config.yaml
n_head: 9
head_dim: 64
positions: "learned"
attn_scale: 0.125
bias: "all"
tie_embeddings: false
parallel_block: false
init: "normal"
init_std_o: 0.0051
steps: 10822
dataset: "wikipedia_en"
MLP neurons of a small language model. Each row is named by its layer, matrix (up: input weights) and neuron, and shows model dimensions 0-191. Each number is 128 + 32 x the weight over its row's rms, rounded and kept within 0 to 255. Numbers have three digits each.
A block is one neuron, or neurons of one layer that tend to fire together. After each block is what it responds to, as a language model described it from the Wikipedia text at the highest values.

L5.up241:137056062151137131122135037090157104135120153183124140151132178117101157116147150107121110154099101141071129174133117128154114160108124115107141159134163184163138120118084155142129136166114139133098119115139138091160143087143118115115167130106112140181101116118136150134155159136132110115110105141129176143158167151104126137168106173116146178132131166122098114103058149141076134124120146115070187127140117135147097155181110124148132181128092143091135199144100061199148108076144100136134178139105101159143076058099202165088132114091091105106107082151098145182155116110147121149
L5.up577:107081178118150136122143103164061113088114156179169134152128081135154118083124154123140151112131097099167123138129107129095137136185142108083135182077150118120095116115160149078137095137087145134121103112196146053096142122167164195100152151138130111135108178216140126178135181135138100168137119140126178179097131124160109144099122064131132095086147129090140147148120152083120125087161144097142110157139137141156092149142141132190119124125076155119184164111116155160132162150150089141118178155140144085104151125100127121041098110074137111154100133077073110191135106128127153125
L5.up687:108087120099157143125064104120091101184129163208145147086144123194129107104130133163113144143109170113134092107154177150149125026119074138089160134135099144106160128116083095116122255102058077079144145117171105136133144156115143116099080163166078097202132114138106099172136116144103187138129113134139093166180153143131125120152113137122119109147101138109130175108122082171167105131130137121138119148157116134106122149168154128143159145074137104085106144101142116090115153184098088170135133124084113149132114124147158162073151138100163100183169195080086048176068182143066110212
L5.up800:097150116105083163114119125153146124153136131116128143176096131134079165129139162093132120165117128153064135097084154129152118127159141199159118153120130132097103115116220144185122134147130119165130152116164149167092127118130081109155175112134127113165075162178151163145184101144109202152106119123059155127073105132153185133147169121171113084142124140162073156120106086122128157119067148103153154192057131164077179099121140176132103099080114160107083184111096082152166130155142108112067087127181139123101127137117131134141164170170123102109176141162050171116129099118076184140
L5.up1236:117095095140136094107105067133140128141119129121129108167129096095125088084150110126150100114128134124097140099154137164103177135094161124171207152108161134103146136067125134070137133098081186151136118118173111127112106082155125144113148188151182157098151126114103146199122155110186145165132124117210125072116067149179102120116169126133121208097161136087080132128106132111122146159105108158142172114113170153162136150092096110143132151127192113154148125119094153168111116184141119113136123063107132130217120140117167139086125173139108111161129139137179151116148097126111110132
L5.up1532:107038171129102127137129092077092111127140142142114143072093178094122144142211157137112098209086124126118142155156058183113166153133098110117136195079158144023146126176096138100125113164119095127152125098123140110104094102165124090107185102148162125204105147102116117142105190135146135155089084143124171169074196144153143073174093134108144190128141155171169102118150107092156135169139192141055108112095126141153167108170168083138135140105083147129097108102142129166094098133104097146104132179107131129127136063036144143086122169147209126138082170130139147125133094100137084082
L5.up1998:172102132103147111146119083172071108166110180096173163071109121121140113099141181139159148120096092135176141122102193130074159097168162120111109080114162079062155078082099088165088133073134133062111161121071124106122109124132128123112116194124159132160144188172135129144119137104136143063064097121134165144136146143119102088139083148159068102124137142143062117133118164129153133117149130101094152122083151075126173162140085129119140149144191102161128113145107156112095147097155082163113107149201146097143091107119129096108187126063105097165109105113036114214157116182109113172
L5.up2002:138122167074152167112138179073127118150162166133151145156133119104140131093154168102164088145137144114078129169116103133145155169160087127054102165115128197094196140094190141133132193160065141169129126101117124145122138103154117142133108155092097138163092153098110175166075176094137092148104090105084142100121088160118119127138094120133186095123103170137187133128066093140116130127126209168101133055129128053093102090124129139166142103076086181131159112157083095117218142152172125139158118201125120128092092127081153157111092195108135120167086096120130129106144112117093173086
Geographic location phrases

L8.up2041:132141129139089128143154110130119145130115161136211123105174145156124125113131132150195075154126151111117160107067152153151103111089120078103091098136159090096137089188155148166100169086091060124086101175127145155147091102088217159117165176137147133179080132105121069051145032187147106076080125113092117128119148115140160135134115080152083212146141086178156149113130121142186123125127171126117127088150165103135140106061122117098155132124141098119136134139138110157130170174106158092110140100147131159169140149130122065139150114102147129063159150082107129145174123052151104133
Date-start tokens

L2.up35:089116097084115132119083133081102086085157073117073095124093084150127126096143177125125151133223157113133090136132084098126162163173086140126154157117120121145125116109104101119109133142170127138144149104117131058181130135124137078142150149125077121149111129088162103143135140098138138140108081110069147135068162116047102125132096105184118150112126153197139148174159086141127170091125154141142152058136142144107105139098126075104151138124167130142112146079112120100143117070107076123121146169115101082183110080056171142123164075115137143130079125096164174108124187119153158093
L2.up297:153101126124164096077101102106079056113119155127121164114142076144132087083179137111138177109147119096105136171098115159145168140167045071143112157050121130144139135090117121089124076160101138139186157141103131101146207110154177156119140124111089119120102114111139158146091212179059217124121097156101090128114209094183184143111125183171097131117183165175132125147143115108129140143185182120150169099148122148118156094111115100098116158083149137084202124106099044118109120123191165144138139110180110099223098118103152125095158200087127112166097093148125153120165126130158096159
L2.up678:142066106139088178093105171162117105133092147177120166169063152126145120073161160110164137150133107128088173212080115108173143097147059099175169109097123122102083111091131090123102157154076085107058141075102121124145105156133128155095090128122115153166129082147140150099181125129138171097127139134150152163138156098099155126135072091171129186148085136100105101128170150185048181109142126126101160098110170149126101097091138094099161109161075117109140124104110080162136137115159107093086128173119107218137153121131132138087143147124123162165116099141144113075143164145160100176
L2.up1713:157116176110083184121054146131101099111106121090102157133174098148082137091104165091135128133103124083147146187135141093121130168137121130121142154092153121108117144125160163139115112152086111104181084143142157088109088129115143195135167129153144153155176157132108161108121149097143144153108089158153110126088200093142113071174125174206175123079185161086065109129118093178079177125142125162185155095110162119105128105145159162136121135123066124152084100111115124163089118113167112120130144151131130108117132134115113131102124152115126137144090164126090159074064133097055104103
L2.up1857:128098069142168103110130142125188079144179119135114182145051099122134086103140132066098120149160139112130206120159099108097100107177088105138117109135166145091138163131191080235147132135121086107139132127175122112149153121156078219130130119044118132127165133124200090145110128160193112084153136153142141159106175150130185179079123117145139176085170151116106216130119136146045140151184101160123124137094131171161129114112105123136157119177105128152156144072164124156107158078154108104131116139166105160141160096121183164135125145113109139150144114147115124098150117169087161127
L2.up1959:069094090119168144086124138160154117104070126170142128132112124089152153176140109100128114079202068109158097153099133146141179116095043146124118134132135158146110114150113147117114179108090138132172086125132155063109144164126116093135130163113134147115101153191084128183172120152178140168170131183146131129109130152114145084106144069176157135108131109127168166111090137126115106165184185118157118164126171128155089122124108094108156133102083151164116125108139168094113191164176119093131097108145150143145133111113173182111113139104116155127130104127154151100068172103153178150
L2.up2171:162090150116103124110069135141099130132151153150073176108133127161140155066156026080141134115141126178132116106137127149128138167175111092153150110106032131157132137136085099132124071143137076109112156107181140100090133103117117094086110149093120161083115140106116136121137153159112116088135180157187127148176120163055121131129146139134118193147135169131077084098137152144156153125176151125137109168146141144136107089125126103127113136127098147162163108154163119061102095110206145136117087160161127196168108104101137123133161125107133149114126100102132081057141127121182104178
L2.up2286:121081115108144087127106151090098109117165141156107090127113109059146095097154148113181131185174132085079154180156095126143162135118123083105151146082111105175129142081142119193140102146097099162148207108140089109138090171113165107073144155083084125123148173145137134109119149160128109115161050158172211130133144129122103138141096112120061192147151163150088149114146131109117130141117122169098133130093134169098109138180135054135147105143137165161150145097106132118136157104128095141153120126201104186230123136092160148074128088128088110153063100114147133130162157081134068135
Encyclopedic lead-sentence words

L5.up469:185063140159084096090157116152113167175104123136157166151146132148072086141146145060155102126106107113127161172121152144128180015130096110163128128084162086173148124114051072112132113145127108144199128153081094100108150104113097124097125129174154132156092159154164064108177103139145080185130153099093139098157080082193114139064138161132179154167124145068174159161130127085144184174103124097081166131080113159099129065109140135115164138162148144140173112133151099132159064138107124179105177096121127132129152081115160084114133125138128185048130111168150069149120104108105168153
L5.up755:136148100078105147034138135165161125138082162140153206179178082132124117115163182152165138112099093075151156093115103167142162133108148163173160118109103140156166113112138094106088114130164161100075148134140126108120140109095174138087120094182119068119125134116169122156165122103144136112130139180167071180123144126099142123151107153142152120115144210149118153136185110139150138122171146120159157110072118144123120166131160133180145133102100107112109152129110137139078129061141155124143136149085139134144106135121165148139164164122118116127139153115095084089123097134131161133
L5.up1090:106110194147165122158177156150064160130097154121143137116099113159120117110136140123183150147097099116143128119189120113117132088098058135097121133097146123142170156104127079097117107135173109117067108132116118155138137173133120142197134159137145119158098111129115162131169146118132121170107175150084095170093111111125085139142150198198120155169149078045183181127163110156105178106169104150149094160132193075128073136071067074128119151091137154112100097172124107153127062099194173084140087093068125082093144111154187128162097092162103075136154169065114134140118119105104205116
L5.up1101:162164110133181103125173141117155135142122180103100110148118067164157101067115085114088117101124058155126116155159054189169148094090127129101156118105106145133092142057135057105084080105151153100135141148192133082099142093153198128086153136111115117105081168114148149095165147165230101077202163097188160147103132115110136088121123128072160094162114128091141134165150125116145159171202092133113168129111076176099099134106131111125134142062109145087131102113141080077153087100131164121180169155132185146137113080103120146135163109111129108139110113099109087143209039142091140131
L5.up1423:109141139114183132125134108170148120203168144127068150145141132157148178069121130167133110105120212111114161193146096132123179128124139166157130122126133105107164188157123136117125088088102123142142089128199179189128154076105122134096130199100130130137148084115107113131137109148125115148166131133111124146114153187123081147142088084122136206135109155116133103095138138175115160119140165114164142162186164107090117116127116169081118122102131144109100202138117136173120131132129166166133134104101147115106184117120099132140165121156139099198125143102092085137161099131147196070
L5.up2113:168105126091142161066136161114106112094125159103137150092125118080155114152151074108174132079166106119120123116077158178186153133140055159170109067143182083174142112054136126111149113129114142078142072128111096158188095127086172112113138136105133084110105171135096072120168146146144163126123107099087087168155106099150152144144138135135128117140177121077133106122118123139179186116077060132096129127150134122149087108139088130153133127107178176205170157132159092131105087108125162161127137155110175142155125117125130105173137066177162127170130118101095149109148141133089208142
L5.up2180:118096082126119101110162081141046143173190195072189151159149102097144119109146126150158087117145073106144109182095127145190161104101105123162151128105172154126138186143116167110202127104122132209086091103147123097169162113112193122102134128133110069081138131126142121165140108165145130102173131153079063164124128122124091082134144129101139155130094098148177159160149092166151138114090131155156130138143088101127118130110154202133110118107132122153138189091178158144108118141132119111093084166096155116131068126118087136147124091130136125176127172145124095119145053105072177115
L5.up2271:144115126144147084124190158148149134147150069110140191158121118062153135098120092135192135122110105123154134134115137098099084084081166112084139124114177135138131100123122105125164120126100131107075081113116130136123106082076149119066118080121131084087144110201121133144078121103142116130125144148111149126059127116129086095206130121159164172206122097122178105132135102124088161156100128074171172142157119167108078153150159149059106143139158187122178083110163088125153124133070127162149099165108154189072206124147112103145134068105128140171162187099067117188184126129154160096
Noun-phrase final token

L2.up629:132201079100118115062186136143139181128081110172186135135122106141102107135148131153183130078154125138124132130122075154180103121116149142169071133139127111124144098129143079140135156105112131160149125179108150120165150126110155114125157165104119123149087069178115121072049092093137142168092163147157100110121126136105075223140084160094121119128114086115218088086175105145092166119123096098140086109118160096176097128129098145141110145130115100142133134153126161113118066086053134153081103113097122107107165106132182101136095135094166147145096073108167115187129135156014132121
L2.up795:109163138125079125072135095066124159147102136103118110131113114170145076093068131107158114149108104112091130107097164141108072142147144165171138085119035093160106106161118073148168086154099075124135121192154119148120092074167141089095155151084108076155109082091182180094109112152132145140131123160141154137130144093122116163171129084114110094150072169143110166096143165141169127148099094118112068091158123067105166145163136147117058099107112131116223119189161233101173121171153145094065141157134183120088092120135117169121134148075180149185128083139102154143139139158156084122
L2.up865:095126011084130134110119127142140141094145118162104101123102107137131114088126184140134126161099111177082168113106146125150102153186130113156124154107086097126182100156183127164157127178110094133127102173069094116212163127130129087074148174088156212127147082141119171147128107095097180148136116104132172190140154122158101111122134147124181099109079167166127104141104169130086126125124129151153124091146123161164145137173123165153159136081110094081086134113154183133129111133083128097108102098155144143107147118162072159079168115187194141148125100168123180168110161148152160134
L2.up867:097170082146145119136118101115133119134113152158129124060131117174160126183138153141139132116090166150133132109091176147117087132145066166147083165129166115129180149110162104112081132187110218142103109128182105093101184131137096097153117152120144163122137083146151146158149100092178137109130135065120188148139121162156094145099132101098135133137163143120120116172160089111113157143135136107135134119103091092097214155129106139114073160125148154166147089129146080097142109134140125107070181135102142116167156082174097128063075162117125116149131121174145143143102151153151118159
L2.up972:057098135117119082106086081110123083158156129140104088085094109095130088100127138188103100096126125125149094133169129136144093139079116155077127129108135104134075114082085096096135176147130130145128095048099092088171092153147104109121074184059144130102149094145107131165144126050102195091125122083167175134161143165154102132126105111086116105157123158115117121129133158106149153128128179153143058159136132104205124117216123068139089161145199148137138115146145114104104122140196107121082131132145119129141114131148105086111091146154122165157087158152086123120129130122123113119
L2.up1289:127123142111145090141125117094139082145149083101137157032140095115104079157104165145100136146077159143160103119148129136115112132117131114199138088144105121144141132140129051194112162107129134189139122157149136147108124095171138053139134139085095137136137035136159157127077096140091166123073068088102128145152110073140026147122120142140113155162112150121158118148147104035113118137094149128114113078070111082131147158166149162193107098101120121132173081133196149087157106129073127150081131138203101095119133086154109151153125139123114134099146120169091130171145168184123122143
L2.up1422:114199054099150098122145148063157134102155127132136118157130091119161144113075105100152094140108119129120096121141122178168135142161136132145082118105073097183103130166065107180111120097139172117210092180157170122137174121155187087087080131107083129119112099150132126169083102074155142155063086142133115111091083188142067170124128102103150119145124133106187149114151183075177159072095131085124054143121125056172166132084176141152091089155189119126203103117121182137111116136129060151128178115145146150151117080148095150181151148138125103111110139179072095116151098156159106128
L2.up1603:157155107064115118120181119113083137135178065128153123127142114123065135157140100152108097086127146160115108151071084159219130128103162163146138159122111111159205189154117117120101135119118133144169145169096142136104116126108146083147105179188147118177146133101108111136140093091120128142098148110154113146154127172107105142115137155103105143151120187097173156155128139131128107165102118102092123068094132117151074170149108082163116158103122080126147164099143157162168104122083134132111088098143129148128102113152135152160133130173126140178100141198132147182137151147108118110
Pre-value separator tokens

L2.up873:151108150109093094089180111130122143119220138107139106072166106144152093127133068104126106109143085100193104193103122144155104198078139141152168148129134160140118098155122116129128078119131084102128132116118174098141097081105124099106112146200158140176118119113137103142151126119104089127118098162161043118090138133125159150118162131115110096184160160118104195136124151133148085122130077120125134090110116083138162150166120081133130095115152070085128210162189119093165126108153140118131116148152122097105082149103095154099135150147109156149153104188094122123106167204114138106
L2.up960:102151153111149139156143142095142120179086116139151123117167129141116111103130122162126123161137079149148152146143153110112138162152146177179134166117091127119107139157088146160104074115135111185093123132169127096092110093138108096136109134130141098152152110115127123048116141095064103120111136120203085086125108153145140142113127135103171159139073111168146206115089186116112170128080136143193090139135112088162215113085106090161135097156096086130148145133127200107136078141123129108137215169109109130165111048139119108137117074165187189121130111215093120126115109150171128133
L2.up1229:113126137083171117069127143096123089128176091087095154088192178154121100148162117111134116087089111109139135133132120142141156171101186201157130117160135128160114107100096123132134095117113111139096154169113075145134129146119154126160143166129146095154130073117104124125136053114133134098081152172192102168137124106088168137138106149132131126174118150153153114094159180101098149140130082126173091152115095090099164143126128124137167148116104119140172206138128152162150069131115177158114153144124150091152145122143123114134103131168127188135109115152073059173133105137137121129
L2.up1303:098166145165173163139104072175144095132119089134122091109117185110121128100102124105132119139059118100147171098114165134140141093086140193147140134141088155148223102085075102090094097164140129108087096217124090129098166127104165157129142119138113075133118150110132153158143139090077091104128116099141126131144128156128129139116152131117112194146131147140148172092105115066138125127128148151124072098123134025152133110110124088123079163173094094085162154139139157121140092152104169139095161163116081159128116113067180150118083099112111147129116137150101105142159152152119164120
L2.up1410:121137105119150077100085124124175153145104152119128122139077091129088123163150125116200103110105091101145135132119140128117146092157122119111113188181098111120112074159132057211126141136137152116074163135096070163097156112106151136152163172139088111186185116126123140126138174074134121107132110110099136129161130167114103130142102081105170097147094145161102114140174165099156134133067124097129161154141095082150127178121097097120099182132148118102164148156107106112160106161092127126123239115155164127087103122111125113126085107154132128115142087099098123173120126194128184135
L2.up1564:114109132085132124110154155112092160142138093089145146189174135151133141121133126115177150162056129066096111215166087129157149121049143120141144145132168103141094110132114119115196130070182085184144132164171105135128078106174178123096113184154115100154143137093138119060135108104073106160121108125124122112136121192103153109163138107117168163154080073123153146133115200100191177123088121124152118129096147105097123122074119161110131092148165172147068136102198101149154078108157102088104125155109174108138140159128105109113158089138131166128119174120097074108138131135120126086
L2.up1931:147162129077117125106115113134106100109165164102102108128174130064126160136167072141092136113115159129146119126151104139151115139090118122132171156116146162137169109156136107102145093100120123138113128131056140152164157148130157092111052183187127110164116090086099115147161119108030134094068116093188141130165156110105068111126130119086139116164143108128152126129134144134134106134094081100119124132141121072131106150124127109178103104137131075105123146100142154147172071094111142182166122143111093103170102099107075058115147132161142120171099130168124161160122142175035129129
L2.up2074:075132067139149128100130165147128141125068157099085204150157185142131102138103101075180087122121126164103158096125111152121153182139153246102127153144154090138142114113056132106158146160110180116076112130087122134127115089184139110107109132124124148129110089148108050129097090074053180119079126134158112133138142149079164195116127135125116102163075122097174118118108144107111113168138091068141149122142108087153191164171127118143127084138112102149169156154184159152116120137179122133161122122145098119091128129177061141064084106159120129137139086162121135124115133146144248119
Dates and list separators

L8.up615:153115098128107140102134096129138159142093076161120157143120143157131107133129148065111172127179093138152129155128158126143135128116123140137143102090118120130175108102124154168076155144104128115230162172121109148064167142116081107110083135098173113155140141131089137113110055103066128130120169134116112131150082078149173096082085147120124159133166144153157127141092184089156166132083154085133122062114122106096201088103141168125096111136112173116151113123123117149052129098107195132077086088180159098144147091057140142106129126180142106134130067168151089143146157147086148109
Introductory phrase endings

L2.up463:104177099155114120104042179180175140171187183182110130126101109115110089122118108185131123176141130033118149136156143129179119124178148130121132090194116191144158128175192149159114119157154093096133173164110148121120194128115156145165064138166152159177078138155114106097121165125123124140119092150159129134155149130099139151191131115107127166139115164173145123150156111080167150155142131090117121135163083159081192161156133125101121123117121117128103125137105119123169133172149107146159079170143087143175138234144121176081111176089192095145119099134144203113121096126123165131
L2.up568:134140113087126149128112193147116159110171197136127137178141117079096077127113116210124153149142112114064125126125139123153092112148193139108094091127134129181083149139169160159105095122128181132136184168115135110103163079146140107132075124157108092139140088133132110133041166150107109129104119130112114127134092153091146099105093076131140152181157171126115128110158122112127161171056106082145154127169104161119152146067172089137104112179145160097135164149164130148110080129082145177120116170113090119170103199159137102129120144108171125109109135162088129076054097102093138128
L2.up823:113144126092154226050151151115103133154153121151089114143127132086079116086131105146133102114096101105133141096102116106186157107113145072176173088177118154166124145149188121114100133124163141104120131180090139087229127111147202138140125136168121120192170098130181165126139090068080132134129104128130171155172112136098128142125085132064141126181073186115137124081148101149165151079107135099148143115166146140147165200103156125059118123202118117139102109155143140149158070193095116183130139099121121139131172127135157098122098129126163165098080132133127122121131104133055151118
L2.up1109:119113117115117108105170158150178151191153121149118139138096118148132090151126105162104147180128138145084097127141118112184081130134150170137080137112073135111110116172204194145118102140178164103136113169140173152073143080170150146143158142153115098180126114135104168132158117118139088122131126177093084114115087121135156121103094059121122120182123182116086070143154155141141129170080058084153147082144070126136106139106121125134135149144101148101154159162143150148125112134138136167143154118124097144135070199111099127112079146110210156139137172150152093111114160148116201139
L2.up1328:089183111145120147116049193177170147167178188166115130134127118100107061160132110167126108188113073070174109115167161139203132108174127143110150140174151178160125114168173187151089132127188145119130106152093151116097182086093147166151098137149129107179080113145153111162089152152132135149140096140109122128129122132081131184183140090136125164150109167128143129136152146133130135152132085077113126130146067145104199123166149129117101132134132149109120134136116139129159128143128103124159095168138132146160138219138126162120121201075150100118128081111142173108100078105113152140
L2.up1533:173200110188169106112121153143140133164058170104167102126102123143131062186101139139172094094133103146166109102163174121139088159126133148153103125126156073090129133139170085140085143117132184111094100141132155119133117076138133103091181167128061114135133046103105193146129088162149159132156095117112145087132109112147104149187125116116104127144136156160170161119074105116072087150142093096127134130227093097134173099169148180099102084171158180136124124124076075104102063154137151087096138113113123152123135153123135170138114102148136122142115067143049187160137086142165118177
L2.up1747:137109106146146146078165174113167143162173107145108128120153155105128122148160091192101155111099143154059171120078165165206128179182108146119111116157174098172123129103182105116127120114144151123164136150118121128112192106094160105116116097134101124150163127170112162116122136116151179159103137136119058170133115120159155140121149100104125115212142125118151114192166194116148164151098097100140155152061088144117166133027091099139101126144142123092144139134149109123162103123123165130124111147097058153191130130154150159106123109107202154090113099119094122097122129093154183178
L2.up1883:075104105145122164096071162136151104168133157118090133101101069105066110142106073150103091079136138080125165156175131157122132213181153076145146150121152126115151157146169103167137169128123085137159153092144109102140177099089115097140125201083101104122141114170152113080121148118117176126108094113117147137145208105162121136127114068132105157112147160131145104125149122107132105174168097135139137137078121157110150144081104193083084096098190080083116139107153040102119124139189101105138125119223058114109244170156148161123120114106165117163161068099154114127102148120179172176
Plural noun endings

L8.up398:161065147180128111145159087137152138085171123120085126149128197096141137134202098093130137121150119147148095136129105132165168110138183180118073118157083113170176129073129128100085053066153154170167218136148138177061096129140090113141152145087116095187143137159115145123125152105163124154139133194146143108180100157131122165154149140122156077124153104099153166167088105099124171143090133122114166115170119089087110125117141156121156127150054141159159160093122096088099159154166192131161105099100141089138093137056064147115095090099078090109154093127081094145152114131101113105
Phrase-final word tokens

L5.up634:113090188143130131144117124142092113104140111166097096155069113170102100121130148141092071133130137127137125192107081085179125113178088073146075128121084099168123073174114174078158095116142180115146182146155145141158125097137132141124172139071131073083155145153137154151162120134166151177119178131144122090167142166149136142128101098112079124091102123149093160131121105143115176078138135133126052167135154208122108104075169103098100168129125167148118107086071151172090185113125094162141167143115170146142131166093115111135143155170133143162142096113123167140109144121089067150
L5.up925:096114101043140158149146083094145097171082177111150127183117156127133135139070194157126143147088099063091125122089149089157127104189164123161099097122192208125150158086143114190133127049156188142144146155151144186155146158142096131174133146142180126114099081089142142163159127156108109160127144141093133140141101131169106174079182074125117132142128127099117177114132154112107120133145110105159154084137087094146137148159126085139132120096084139085088192154111090139113077176067118130108175154131058093167100141099098079179143179134110139044121128138135125156144118144117094129
L5.up965:143143088131124085107141087209132193130113173115131144150128120119114119129072087158136141136125151081086117137160153170100108182118125108103063163126117149203128130150127176093064107099104148137167093116137100132118102128162118155209120172136145115055183161122139079117115104121145131147164158125156144161195149101088124136111169164107128145102087085146139144080062132121114136158112149114054093088108183090088198140138129114154072159146108168119105160063107152113204135118074149223112109137124091083129129155069113114107056128080121175066105101097141153226127138164105112094
L5.up982:155159124119082199173171176170109136198118123090088094175161162159153159096111122123182165100138133168135095134140186168138166122116123175100177120087106070165102121150144126210163124143181106161143165087115114115160094109156121099123125088124131093131123163159117132124141116114116110116153095120142049126162094133096077113107108051116113093125085103159172093158133107134163161149139139102112125137110116123066157146112148147205105158119128165107061145096098139147122114077125131113125108121080150128124071074163160065119098156095169108129115078093135179149086163104088122081
L5.up1375:161151109169130179157151139137123176133125111192084147119065166158112110086084167139086158085070143076141120105111116070075176063122072146161096098132137121064152110134121151075114141109163171129123141173103159099144121142151071116147157104164137114102126140136161135159102137154067117111112141105212161107163120128133125087120119109111141124127197147164138187097115155136080135096115134097146071167137095118060092160112125199131093150151079130066088131146123161145107130151118137142107115089154164124183145076126213104120132159083153178103181143162137113159129120110069139104
L5.up1745:086184158149162118139133082190081157167111059162138059144112092157116114104149064126089077109122081167180123219107133139090157090167108114076162106118121154102124186128088073138177086136101159082149074134142079105123157108121098157113129140144187087143149143169101177155106115132159160136135096125142135142118174116154073144144132091154091108198081105147143131134120157158094118105113113104171145127056170106152112067099125155131107145147086152110107097064134144167169142145108122131128129109147124074101167149115153120083081184116170100165063158124146125122109126168110099082
L5.up1892:162152122070123116177100111115081125096135107137143135104154140100133093119127145145156085126089136071115147129129130141105149166119145138105127132160104120108114153170137193115097109104110189128154114122114186174092116176137113032157109115143135158148079178109100117137112126101131160165111176174129092148131129157117146117132117102160113137132104165115121191080135107086141113112100177136090098128115136061130161163164157103097083156148140120097120153142086131110139135147096113167095089071122160138161120092102165122133108124141136149111177109172091102154103148107104123101
L5.up2027:181129105161152143141102133130088132118092101143122063149130065064156071103078142102136120175087099131177112111117122195105168060150174119104097162109048142173098126145134148144133148099091169097097141108104117123098059111179159169149191108113202120119134140112141153162149082108110105114123164153160146098099100103152073138152129111131137138114131089112100152103121118123181127135093108096117122119134069066085160152121175079127127192158118163117153153103071130155101127124096084169088105075200111114113146129108176145140129157198117160050094118138094124167077065132139102149
Quotation lead-in punctuation

L5.up703:170142198092098143092171125069125127102165143139090138150141139143097135124095118105126125098068117148111156126142071159139133034123157173052138093122171119066137177128113109127106133088154077131147125162159109114177107172151090147196156146101147124169154105070133164116136122063159113094089077165147113106164167106119112128165137146096100156115148107143147121032108148151117123111132060143129159168111134135130069117084132143100190157128160098152114056139126106123145105134082120133081119167112157054146166202111111153140129144135140126131119173115207141169115127168120121077
L5.up772:122104144141081097126019115063171186110148112122165174052140159146104188126116109133159172117102099123122116148106076196163126124124138131098137173106136123107149190134116097096130138111168141127139096107111117115122118081169110123153081167073146076113126103147119147115133149101103139126126173115129140159091129153110152175130151089105081113152107133137203206057090108104171137109155145113156099113100064142148068125086103122148134074166144151111114138084136121083116117125137172078120187172125135151152085166135119165126076167122110122147108145168115048144128134104145133064
L5.up841:115196100131127120133117136127120071129101112098155103092085178152080166123140119170119120106146155178165124120105103145131109143136180152141152161154133127135146126146092122137105226124112053120095079173147204120155100096126160050116054125041099175199177162117131105125188169140120126118119121117106105116135063115165115129126161158136169116103145075085156125137133127133144117156167127126180087122117093118166110168104063111101181135119210104068098142151170128111148113107154131176118160153126145118142124112108130130132113095136143192113111106179118101135128160149137066108
L5.up1048:177069130094135097129060134153117078131198156122108155133149127172145133192088109128150090109054073118062129094092148114099098150100161105156131140157162149072090106146127146054143082158144156162131140127104145113142155141168152177128117116122128106190106126149160163146193143089161152085147124180208066109148119084096114157119172115141110047145132132094118172094111143110073162104100073122093034075124096135149195124114157139113162132133074101165197095133104104137127147116095133095138110118137157170110129168107123128039112124114121133118134174105121185140122081087115114138
L5.up1385:136127158145140109124123109112119150137165114113169111061137131096107141138155122092139127179125151143123179121048172070094127157168185174063110148105167139050142086152142162105131150109105076125196093170088161163132161124208120130153144056123112145175174141120136133143148158102118118094101186150055104142153169126131176116140115149129134107137106098188103145072109126095134106089123067129141108137125153113137166169084109150132117128141101124110096188138088115107114189169088108131130117130139116126150131137136137179080131064122122132093133106162127141154106103167110181090
L5.up1685:128139056100092111111166139166113174183116067114087123000142153092100114132135102147082115143091119155104113090062140120089076153090133135127136154057129126103144108156087165109119135084141088133141094108101137159141122093128108110178164097091174112106110093154094092109116135078117118095109132121114143130114129103112115128138105108133125176143146134173113126102120151101129086132095128092119014193101132154099129141095144112114071136159115115160125161117101095128144136136061090122151122125144125162176111148119110156143109114090159230088160152146122157176076078172130128107
L5.up2261:104152120098112130108177061125114163142167151154103112047138173102159155161185100105131103184127146153124127112056158130142111124141150093097195161115138111100135106159091160087190116115107132132117117125118139089150164094166129119207101087078132123172093106091142183081156158139119107081125091138107097138103150122139162197132074131117089169152118143104165125134097170149133108097078135117092126138114122115144133162081097151121124110134183117146093149098102114153148162147119082148121146140135141123144156099134122128080172161136144172130176130129150108161079060155180093108
L5.up2266:201129160138099107145186112111093124114124122124088113160151153161151200097186152131216112098080080089076110118128120127116145128074121111087121158135137176087131091171108067098130135142149114133162108150116135113144150138194084176179148104100112114155131127093107108147178099136131132066130127144137111141161168098090102168126151119125184136079133105116081137090126123139091112128049083156092098155112092139117163203110082113094150092137204077148091086113143156116196107141134129115123146150177149104176062173151110159129119139129115088116122106124163115179115139130123133114
Start of bracketed/date phrases